config = dict(
    d_model=512,
    positions='rope',
    init_std_o=0.00454,
    lr=0.000813,
    weight_decay=0.29,
    warmup_steps=463,
)
MLP neurons of a small language model. Each row is named by its layer, matrix (gate and up: input weights) and neuron, and shows model dimensions 170-265. Each number is 128 + 32 x the weight over its row's rms, rounded and kept within 0 to 255. A neuron's up and down rows have the sign that makes its largest values positive.
A block is one neuron, or neurons of one layer that tend to fire together. Before each block is what it responds to, as a language model described it from the Wikipedia text at the highest values.

Description: Closing parentheses in tables
L7.gate1276 [123 157 130 139 171 108 118 140 106 115 116 172  74 135 127 142 134 117 127  99  85  86 144 108 142 158 140 101 116 156 165 117 112 131 130 129 114 125  92 114 148 104 115 154 148  90 129 155 108 146 104 101 148  76 150 169 137 124  91 128  92 162 165 129 143  96 167 156  90 139 152 166 120 157  97 144 203 118  80 146 106 151 127 171 171 166 160  98 120 123 148 148 133  97 137 143]
L7.up1276 [121 122  97  97 134 106 139 132 120 166  90 151 120  56 134 117 147 153 112 150  81 124 174 155 102 139 184 103 106  86 173  93 151 141 176  66  95 156  79  93 159 111 104 180  95  79  97 175  86 146  91 136 101 112 109  46 127 165 128 142 161 153 148 168 172  91 112  66 163 117 120 124 163 155 228 113  86 117 116 186 153 131 123 140 131  58 108  75 143 127  67 101 158 159 113 167]

Description: Closing marks after numbers
L2.gate191 [ 83 121 136 105 110 128  94 115 129 181 128  99 153 203 153  69 111 172  58 174 102 105 150 161 131 105 128 111  94 130  90 124  68 120 104 136 141 127 132 132 146 135 140  66 153 133 125 104 213 169 145  93 110 158 142 125 145 125 174 105 113 122 156  81  77  79 139 105 149 175 158  99 135 134 112  67 118  64 151 142  94 175 142 139 144 109 146  94 157 171 145 140 106  58  67 197]
L2.up191 [113  93 144 108 136 127 102 160 123 205 124 127 113  96  54 152 148 143 148 101 140 149  49 145  71 116 134 125 120 158 131 121 156 113 172 180 108 116 163 157 112 136 147 108 114  72  91 135 134  86 123 140  80  68 116 153  66  96 167 139 152 170  77 163 120 172  96 114 134  95 113 229 107  84 172 166 143 105  44 111 140 109  56 153  93 140 126 129  91 114 111 127 170 122 116 130]
L2.gate239 [ 91 104 108 159  83  79 113  61 147 151 148 155 163 145 148 125 109 123 146  77 184 174 116 111 143 122 118 123 175  75 121 142 125 155 163  99  83 102 110 119 166 116 125 138 142 125 137 135 106 113 143 127 188 193  95 167  80 172 136 117 126 133 167  92 145 109 153 126 134 104 141 111  35 119 157 130 128 159 155  98 159 181 150 181 170 128  90  96 145 102 128 147 145  97 122 170]
L2.up239 [143  14  65  84 159 127 166 125  87 124 107 104 167 196 153 132 116 191 150 114 143 121 166 157 117 148 201 143 110 124 109 125  91 126 144 146  98 117 130 140 118 162 123 142  85 149 135 104 165 118  94 210 136  84 133 131 139 129 134 173 113 173 114 139  89 196  83  99 149 183 192 135 117  73 143 172 151 143 122 191  96 110 151 143 120 152 165 123 133 157 150 113 145 149 110 156]
L2.gate338 [106 102 156  96 143 115  97 237 141 100 116 177  81 113 155 120 174 116 122 119  98 143 127 114 217 118 133  43 183  83 145 126 108  72  92 135  88 108 123 103 159 131 180  93 123 148 131 173 150  74 158 116 137 136 185 178 139 176 155 136 119  77 148 123 129  95  84 125 165 117  91 110 103  55 131 142  48 125  98 121 129  80 152  73 130 168 131 105 138  98 122  62 106 136 124  95]
L2.up338 [148 156 161 116 134  98  73 133  97 153 119 138 119 141 147 143 132 129 189 102 169 152 118  90  89 107 168  93 155 174  44  82 107 150 128 156 130 168  43  64 128 154 181  98 126 143  91 148 143  99 114 131  99 138 134 150 180 110 126  74 134 128  55  78 101 119 122  77 158 182 114 164 115  95 103 138 147 119  94 121 127 126 175  75 114 119 142 169 102  83  32 158 103 109 140 112]
L2.gate340 [126 130 108 144 146 175 158 119 147 103 181 109 103  66 123 188 107 132 100 140  92  86  62 160 113 170 141 137  63 153 126  88  89 169  85 100 157 153 129 120 116  43 126 129 129 103  79 149 114 125 120 131 120 174  69 109 106  85  77 117 179 126 140 139 123 112 116 142 140 126  93 115 117 111 185 128  86 168 141 127 104 119 225 154 102  91 137 106  79 113  35 152 139 121 127  83]
L2.up340 [172 122 144  83  68 118 123 136 144  99 122  93  91 106 127 144 118 131 144 133 149 136 126  74 164 145 124 100 163 161 201 100 104  92 149 155 104 124 176 120 137 128 103 135  85 134 150  96 136 176 141 128 122 104 134 137 124 122 135 214 137 163 166 165 147 129 144  92 142 151 166 121 135 141 165 185 109 171 115 104 103 117 169  98 140 128 206 150 165 178  82  97  94 131 116  98]
L2.gate580 [114 158 161 136 122 103 121 146 136 115  61 149  96 122 192 184 168  94 100 105 168 105 124 113 147 142 161 142 141 155 170 107 179 128 162  97 116 133 137  93 130 135 134  78  91  80 157 155 167 101 121 175  65 155 105 155 152 177 124 149 146 127 179  72 132  65 100 148 162  89 104 152  92 174  94 113 196  89 100 200 183  61  87 147 164 153 153 117 145  97 145 103  63 132 131 153]
L2.up580 [140 116  95  95 117 139 156 130 164 153  87 105 118 137 163 131  93 102 174 104 169 158  78  97 199  86 129 111  86 109 165  83 122 153 148 142 192 120 142 114 109 109 112  85 165 131 117  75 156 134  99  80 162 130 120 133  99 117 150 124 111 139  98 146 119  64 108 197 134 106  81 153 141 178 155  90 112  74 125 101  89 103  77 122 138 130 105 171 145  80 161 108 145 153  72 160]
L2.gate728 [130 157 120 157 125  84 171  82 129 124 173 153 137 194 158 117 119 107  82 135 159 157  92 130 127  89  79 140  88 234 111  82  98 215 162 128 160 138 120 103 220  58 132 108 114 101  88 135 136  98 131 151 122 135 123 145 130 101 143 126 132 106 109  60 148 225 176 185 120 111 137 140 128 102  79  64 175 142 129 143 147 116 196 156 109 161 162  67 137 129  37 135  89  72  81 124]
L2.up728 [179 154  83 111 173 140 143 107 170 135 142  81  95 146 106 134 150 169 120  89 119 141 127 196  66 165 155 135 104 150  98 111 114 174 174  76 204 127 129 105 132 107 123 195 138 167 123 152  86 152 147 126 182 146  91  99 149 145 147 154 115  99 118 162 140 125 151 123 129 126 130 111  87 148 169 113 168 110 188 118 111 109 169 194 161 134 122 167 223  57 119 153 128 128 105  77]
L2.gate836 [ 98 140 156  79  98 162  85 118 136 125 115 112  82 128 126 113  99 112 109  95  93 110 123 152 134 214 145 114 142  97 142 144 120  69 111 123 147 116 147  92  71  85 150 135 129  72  88 128 121 119 151 158 128 100 105 131 104 117 131 141 149 144 157 126 119 149 108 160 121 180  42 137 142 150 226 167 209 148 112 125 143 118 147 115 129 148 114 129 130  81 106 143 100 119 135  92]
L2.up836 [161 144  98 130 158 138 125 108 156 159 126 127 128 126 175 142  89 169  60 135 103 102 165  95 132 149  42 135 115 116 102 107 109 115 129 173 105  90 179  96 128  95 146 131 122 111 110 118 141 133 130 176 116 111 101 132 116 143 163 119 109 100 149 164 118 157 158 107  66 103 155 132 145 112 176 150 123 131 138 126 166 149 119 161 125 133 160 123 112 136 142 127 175 147  99 136]
L2.gate1318 [121 110 159 129 154 127 102 127 121 136 100  80 134 105 149 147 116 187 139 139  94 133 121 148 163 136 192 104 154  65 113 137 137 106 119 120 119 175 117 135 164 136 106 139 117 106  58 102 136 151  88 113 162 152 127  70 157 145 162  93 138  51 143 129  86 128 108  98 143 191 119  93  65 145 129  97 119  65  86 156 112 129 140 137 121  75 172  80 103 131  94 117 100 131 161  81]
L2.up1318 [140 155 121  88  74 132  24 143 134 170 166 115  80 120 120 118 111 100 125  98 116  81 130 118 128  90 134  92 174 135 129 137 101 111 179 115 145 131  47 148 146 153 145  96 117  97 155 119 177 133 112 110 134 106  98 168  70 116 159 123 145 155  96 144 131 143  59 101 168 141 161 188 145 121 115 113  74 143 130 134  96 153 108 143 132 154 136  89 155  97 136 147 100  83 120 133]

Description: Closing brackets
L5.gate133 [136 182 123 145 142 119 113 183  79 106 111  94  93 144 141 194 157 102 154 147 117 135 147 141 122 156  43 120 113 148 111 132 155 112 138 108 137 121 106 135 170 104 130 143 130 102  98 137 115 157 161 107  86 124 104 151  91 139  60 101 120 107 124 174  96 200 133 109 144 133 166  93 141  69  87 121 125  95  96 117 139 178 142 116 119 114  79 132 161 162 118 163  91 133 126  99]
L5.up133 [138  75  56 121 142 141 121 139 117 115 108 119 124 113  65 163 165 137 138  70 130 117 132 194  68 140 129  79  63  48 161 115 109 156 102  89 121  88 102 144 156 110 103 175 147  62 112 146  55 139 102 141 142 168  63 159 116 138 124  75 127 159 134 123 141 103  73 153 198 172 142 101  99 139 122 135 175 184 138  55  97 145 127 114 101 126 113 150 120 149 141 142 180 104 103 110]
L5.gate163 [139 154  78 221 152 124  96  90 151  98 130 123  68 161 121  76 117 144  96 100 143 108 117 166  93 196  90 155 158 119 159 143 150 172 162 136 141 145 115 103 140 104 183  66 108 148 137 149 125 104  87 132  97  47 145 187  85  98 123 115 149 133 150 146 103 112 135 139 122 175 137 148 129  61 108 100 140  80 133 143 103 133 112  89 114 149 157 102  96 103 133 149  90  80 107 168]
L5.up163 [133  99 142 205 152  83  96  87  97 147 137 166 111 103 104 148 102 126 105 106 111 100 120 160 121 178 143 139 172 118 161 150 141 143 124 100 198 136 155  90 113 131 140 159 134 139 153  92 105  99  82 146  92 125 140 130 133 149 179 113 106 189 129 147 116  51 138 192 156 142 102 199  91 150  95 111 114 206 149 144 159 121 173 107  44  89 212 133  82 137 153 178 196  64  95 127]
L5.gate347 [137  53  75 132 143 137 110 148 114 104 139 136 164 109 176 140 136 122 145  91 130 138  70 138 110 122 152 131 141 194 159 130 158 120 204 103  98 163 130 135 107 111 181 111 126 121 108  95 165 160  65 141 132  99 148 109 139 155 134 102 146 162 149 132  54  93 129 126 143 108 118 153 103 134 123  96  85 115 101 169  99 157  66 110  81 125 129 107  88 177  99 131 112  89  75 157]
L5.up347 [130 134 102  81 179 107 190 133  81 146 186 112 129  92 145 128  78 183  62 154 128 156 108 110 143 136 155 156 175 124 122 146 121 139 166 103 136 112 126 132 152 134  99 105 140 110 170 157 122 102 124 118 161 128  99 137 128  99 107 115 108  92 196 127 102 106 156  96 151  94  83 113 154 135 190 107 123 100  70 169 127 106 193 161 148 108 133 208 158  98  89 172  80 156 133 163]
L5.gate387 [ 74 184 115  68 157 138 169 155 142  82 108 160 116 176 120 132 178 111 168 127  97  86  53 159 129 126 138 125 133 141 127  89 100  94 194 123 154 108 143  67 158  93 168  74 122 201 146 167  88 140  83 162 112 125 155 128 148 127 148 148 128 134 148 127 136 144 119 123 173 109  87 137 122 154 156  88 128  87 148 128 165 123 128 166 142 136 155  65 154 147 162 149 135 111  98 154]
L5.up387 [104 116 156 178 144  66 147 173 138 176 143 169 164 132 134 111 117 151  91 113 127 106 125 155 172 149 157  78 115 173  74 112 190  47 114 165 126  99 160 127 156 122  97 150  76 141 123 100  40 157 139 155 117  92 134 152 144  83 170  85 188 141 150 114 113  79 107 119 129 197  87 145  66 138 113 172  92 185 186 150 168 151 164 148 185 117  89 115 141 199 143 117 137 108 117 126]
L5.gate556 [104 202 155 140 113  94 135 119 176 136  69 121 112  98 130 137  83 120  97 146 131 126 150 175  81 196 147 102 109 161  91 109 203  92 167 124 179 180 129 137 147 146 155 116 119 119 187  86 134 106 112  99 125 139 225 137 130 109 125 133 145 106 109  96  87 125  99 120  89 145  80 207 113 112 147 114 149 131 149 143  90 142 142 130  88 147 129 155 176 158 123  97 124 108 146 147]
L5.up556 [ 96  96 116  98 152 103 116  90 144 129 103 169 107 171 121 107 126 157 105 132  93 126 147 184 108  98 101 124 187 118 141  94  98 107 141 123 139 100 182 100 126 117  96  96 123  87 139 194 134 121 150 100 157 159 119 161 126  94 137 136 167 139 112 159 114 156 153 162 122 132 131 156 138 152  89 100 141 124 128 152 111  38 138 133 136 172 132 155 113  98 130  60 163 185 152  99]
L5.gate566 [121 195 104 175 164  82 101 102 116 112  92 110 127 143 145 101 145 173 134 169 118 123  77 163 151 195 139 107 148 120 109 136 158  94 172 165 142 135 128 114 142 124 145 138 126 151 160 117 197 110 147 134 111 103 110 159 151 131 163 146 143 113 132 110  79  76 151 148 170 115 117 138 188 137  90 122 140 115 146 217 145 132 170  99 151 168 175  98 139 155 123 147 115  91 107 150]
L5.up566 [104  91 124 204 174  75 151 130 105 179 115 128 121 133 149 118 164 171 134 129  79 142 133 152 139 136 139 184 145 184 115  83 123 101 154 157 129  81 140  70 136 120 152 112 133 116 148  74 141 132  98 145 108 101 148  99  96 137 122 134 123 112 110  71 158  70  98 133 160 159 100 129 106 124  90 108 135 161  96 121 176 118 115 108 122 125 180  71  65 156 172 104 215 153 113 134]
L5.gate996 [101 173 168 137 163 136  98 121 137 143 120 186  84 103 112 150 200 169 130 172  91 102 104 130 106 111  91 120 151 163 115 137 159 126 191 131 119 124 101  98 141 111 132  89 145 161 134 165 135 120  90 155 153  86  98 174 113 143 149 175 149 123  87 153 129 144 105 147 104  84 119 148 111 103 127  90 152 179 103 158 105 116 203 163 164 187 130  65  70 120 167 118  59 130  70 155]
L5.up996 [109 142 143 148 177 128 132 147 124 138  98 114 175 120  98 170 152 194 171 167 145 129 156 136 116  82 124 158  87 120 186  86 137 143  95 121 160 132 184 134 152 154  94 119 128 107  85 125 127 167  99 142 131 174 113 125 160 170 130 131 161 113 150 119 153 113 159  76 151 142 134 187  69 178 151  82 133 191 130 159 123 162 152 111 127 116 156 122 135 124 203 176 114 166  78 116]
L5.gate1055 [ 91 147 135 123 134 129  76 124 138 116 164 156 133 110  80 151 137 134  60 224  80  83  97 153 139 139 124 114 130 161  82 162  88  55 157 201 123 106 122 125 113 134 154  79 134 121 111 161 126 107  70 198 120  82 159 139 173 137 163 126 139 128 150 145  99 110 118 124 133 131 110 106 140 106  98 113 145 147 150 168 130 113 133 238 150 124 145  65 124 101 152 147 152 120 104 142]
L5.up1055 [121 119 110 100  97 134 126 170  93  92 125  87 126 133 166 162 120 116 104 166  46  86 155 158 167  81 134 152 142 134 135  71  98 118  99 168 115 205 107 122 107 145 128 116 111 103 145  88 100 110 145  85 138 148 113  89 177 101 191 118 126 147 104 114 128  82 102 134 156 151  87 127  68  94 136 127 107 136 160 114 168  93 139 218 184  93 126 115 177 129 162 111  99 155  84  67]

Description: Quantifiers for groups
L7.gate967 [122 125 125 127 165 104 113 151 173  89  97 147 124  41 116 152 177 103  58 149 100 103 118 136 111 122  99 105 124 111 170 141 148 154 175 146 129 158 183 119 140 177 182 112 146  89 106 112 139  54 139 145 151 119 132 161 116  95  76 130 124  64  83 129 180 156 128 103 148  90  92 177 134 105  47 131 130  58 112 153 134 134 123 156 178 133  97 105 151  81 124 142 138 125 105 176]
L7.up967 [173 114 111 147 117 107 149 182  91 115 120  91 144 130 155 116 121 171 151 166 177  84 145 113 140 112 120 137 155 131 132 119 129 160  74 159 178 144  77  77 121 128 165 158  82 186 111 139  84 174 104  68 115 176  44 149 149 104 118 162 194 136 118  85 106 137 134 131 136 145  97 131  78 146 123 111  99 154 133 128 133 121 142  80 132 143  99 134  78 164 110  88 101 102 136 123]

Description: Quantifier "all" and scope words
L5.gate139 [106 156  75 132 111 123 137  71 107 129 159 130  87 149 140  91 137  91  99 177 123  91 155 135 145 141 152 195 100 141 125 150 124 144 161 146 158 123 107 130 165 117 140 123 112 111 142 109 135  67 135 176 146 110  92 201 134 108 119 106 109  92 116 134  79 124 120 135 195 169 102  66 118 164 116 134 120 146 104 142 121 115 128 121 122 188 111 113  55 120 127 169 136 165 151 125]
L5.up139 [ 88 153 104 139 145 193 150 132 102 142 142  97  92 113 112 202 181 109 136 103 172 125 187 101 147  83 169 142 100 105 105 149 175 125  93 139 170 143 132 123 175 169  71  77 121  76 149 109 147 133 137 100 145 181 122 127 174 114 152 114 187  82 152 119 103 134 125 128 196 117  99 113  87  91 141 131  96 139 123  51 123 130 155  95 125  68  85  86  96 134 158 147 129 152 114 180]
L5.gate482 [ 54 137 135 142 140 141 228  58 142  98 170 127  55 161 185 123 119 122 123  98  97 111  98 162 211 141 142 142 119 151  78  65 138 132 144 123 135 129 115 101 148 184 189 114 156 166 106 108 210 216 141 105 118 178 134  97  80 114  97 106  97 102 117 101  52 153 141 146 181 157  94 106 103  80  98 124 146 109 135 103 123 148 185 111 122 114 136 130  99 108 111 132 119 109 136 119]
L5.up482 [ 88 117 149  82  84 151 145 151 137 126 123  99 112  81 118 114 162 107 130 141 125 109  64 161  77  92 142 177  95 116 168 135 120  78  99 110  73  80 101 171 144 139  74 199 163 144 108  98 171 152 135 103 122 169  99 126 130 170 139 118 167 104 114 103 153 103 199 101 114 206 124  94 125  69  76 149 127 156 175 108 148 212 125 157 127  62 118 143  72 163 115 136 149  74 108 134]
L5.gate759 [145 131  73 125  57 133 122 110  72  87 131 160 136 132  90  78 202 101 133 191 142 181 134 158 118  45 138 207 105  76 106 151 128 133 144 200 188  90  85 102  77 125 127  73 187 166 121 126 139 146  78 138 128 127 134 152 131 133 119 120  90  99 138 107 130  98 128 205 136 100 115  36 143 101 161  80  64 113 111 140  92 169 101  99 217 155 113 115 109  56 125 137  82  96 101 180]
L5.up759 [108 167 132 151 127 100 190 152 138 143 105 189  89 199 112 116 151 165 123 113  99  60 144 109 123 153  92 116 154 171  66  69 168 117 132 141 107 107 147 114 109 131 113 166 166 148 130 110 120 138 115  87  98  95 105 138 116 136 152 106 143 118 146 137 117 111  93  73  75 148 152  99 137 116 109 190  66  83  88 130  53 144 205  92 151 145 142 157 129 124 105 119 132 155 101  89]
L5.gate984 [140  63 127 119 133 168 146 104 113 142 103  94 106 172 143 129  97 137 114  95 109 107 101 180 206 152  46 180 169 157 127 132 159 151 150 128 135 134 148 137 122 112 179 130 107  95 153 103 112 131 153 149 142  87 161 144  91 104  75 105  91  77 101 174  80 120 135 118  50 188 108 146 132 141  40 118 148  89 140 157 156  62 164 105 149 112 120 106 165 161 135  99 163  97 128 122]
L5.up984 [123 122 153 171 162 141 131 108 133 171  97  91 105  76 149 128 147 127 123 142 110 149 146 162 103 150 108 172 119  65  78 142 154 100 126 167 146 173 150  87 118 104 107 126 139 117 124  73 130 185 133 167 205 154 159  92 107  97  86 127 129  50 126 128 122 133  88 149 163 131  99 142 103 118 124 128 116  74 152 172 135 109 111 124 133 101  81 150  76 168 111 109 105 115 139 142]
L5.gate1191 [ 93 130 120 198 141 177 115 175 115 103 133 144 121 134 159 141 138 206  82 127  99 152 138 153 129 183 150 114 174 115 148 114 144  94 138 175 128 115  89  77 137 156 152 148  87 101 136 134 122 147 143 116 132 131 166 145 146 160 106 128  66  83 106 136 114 132 146 133 188  98 119 125 170 143  80 134 140  87 154 124 132 144 132 124 142 122 145 156 112 134 183 157 103 147 140 134]
L5.up1191 [100  88 100 124 108 129  81 144 104  76 131 160 131 115 131 100 144 169  68 185 117 141 181 145 135 199 174 171 106 131 158 132 148  95  71  82 146 142 141 131 139 106 118 190 114 163 151 115  98 107 121  74 143 145  78  76  66 122 106 101 133 105 148 146 107 125 120 162 137 142 143 152 138 120 123  77  91 128 175 123 118 158 129 126 120  92 117 129 105 107 225  82 116 143 139 134]
L5.gate1259 [122 117 152 116 111  93 137 119 149 107 114 135  64 155 134  74 129 106 190 127 132  89  95 154 143 105  28 169  96  92  78  91  86 148 130 185 103 137  53 132 172 159 167 128  92 111 187 121  97  87  96 164 163 162 154 158  42  91 119 159 107  98  93 118  89 101 140 101 105 200 149 129 149  86 108 166 186 127 112 148 127 152 142  97 105 120 104 143 106 151 101 121 167 164 148 128]
L5.up1259 [170 120  73 147 103 128 107  99 122 122  82 156  28 200  66  85 152 123  89 141 169  98 172 141 147  76 165  52 116 115  89 149 211 122 105 130 139 119 103 191 197 112 130 162 104 101 120 139 175  61 110 159 125 143 171 161 111 152 124 137 126  94  97 145  82 159  29  95 159 130 104  31 137  89 139  95 129 131 111 102 150  81 113  94 112 113 112 153 144  94 114 126 141 172 143 132]
L5.gate1279 [116  96 118  74 111 140 144 186 119  84  89 159 125 183 103 152 197  68  92 172 102 138 143 151 155  88 154 140 161  99 142 122 162 143 104  77 144 108 172  36  83  95 165 102 127  69  81  99 109 164  65 133 105 121 105 127 108  94 128  95 106 132 106 152 154 121 100 131  67 118 126 122 127 138 113 156 152 149 175 106 102  95  79 162 183 181 163 150  98 130 184 108 136 119 108 128]
L5.up1279 [ 67 123 101 149  29 137 122 130 157 103  49 103 122 103 109 114 115  59 110 105 141 160 122 150  64  94 108 133 144 157 105  94 113 129 116 104  92 116 164  94 132 160 116 121 197  92  67 160 163 111 106 152 151 121 126 140 169 151 146 114  93 145 127 124 114 122 116 162 103  95  99 131 117 125 119 138 106 111 143  76 105 141  83 130 157 182  37 152 180 126 173 126 184  86 115 150]
L5.gate1320 [108 152 178 140 107 143 153 158 110  34 131 151  90 129 138 141 144 129 139 103 128 134 120 152 130  65 152  98  52 137 194 171 163 153 122 163 168 149 163 160 119 162 170 139 134 119  89 152 193 138 176 179 133 163 128 138 112 124 125 102 179  89 117 144  53 149  97 110 136 150 109 177 136  97  86 120 114 101 140 130 121 163 138 105 107 174  97 154 135  80  94  90 136  85  94 139]
L5.up1320 [115 157 170  98  85 110  85 149 153  90  92  78 134 138 157  97  81 116 112 134 112 106 146  97 132 121 105 139  91 138 130 100 144 139 135 174  84 124 175 123 103 173 147  96  96 153  94 152 121 187 104 107 121 114 116 112 168  84 139 131 156 173 126 180 100 112  92 141 152 157 153 118 145  77 178 184  99 110 153 156 109 122 128 112  88 119 108 167 139 118  97 119 112 106 107 100]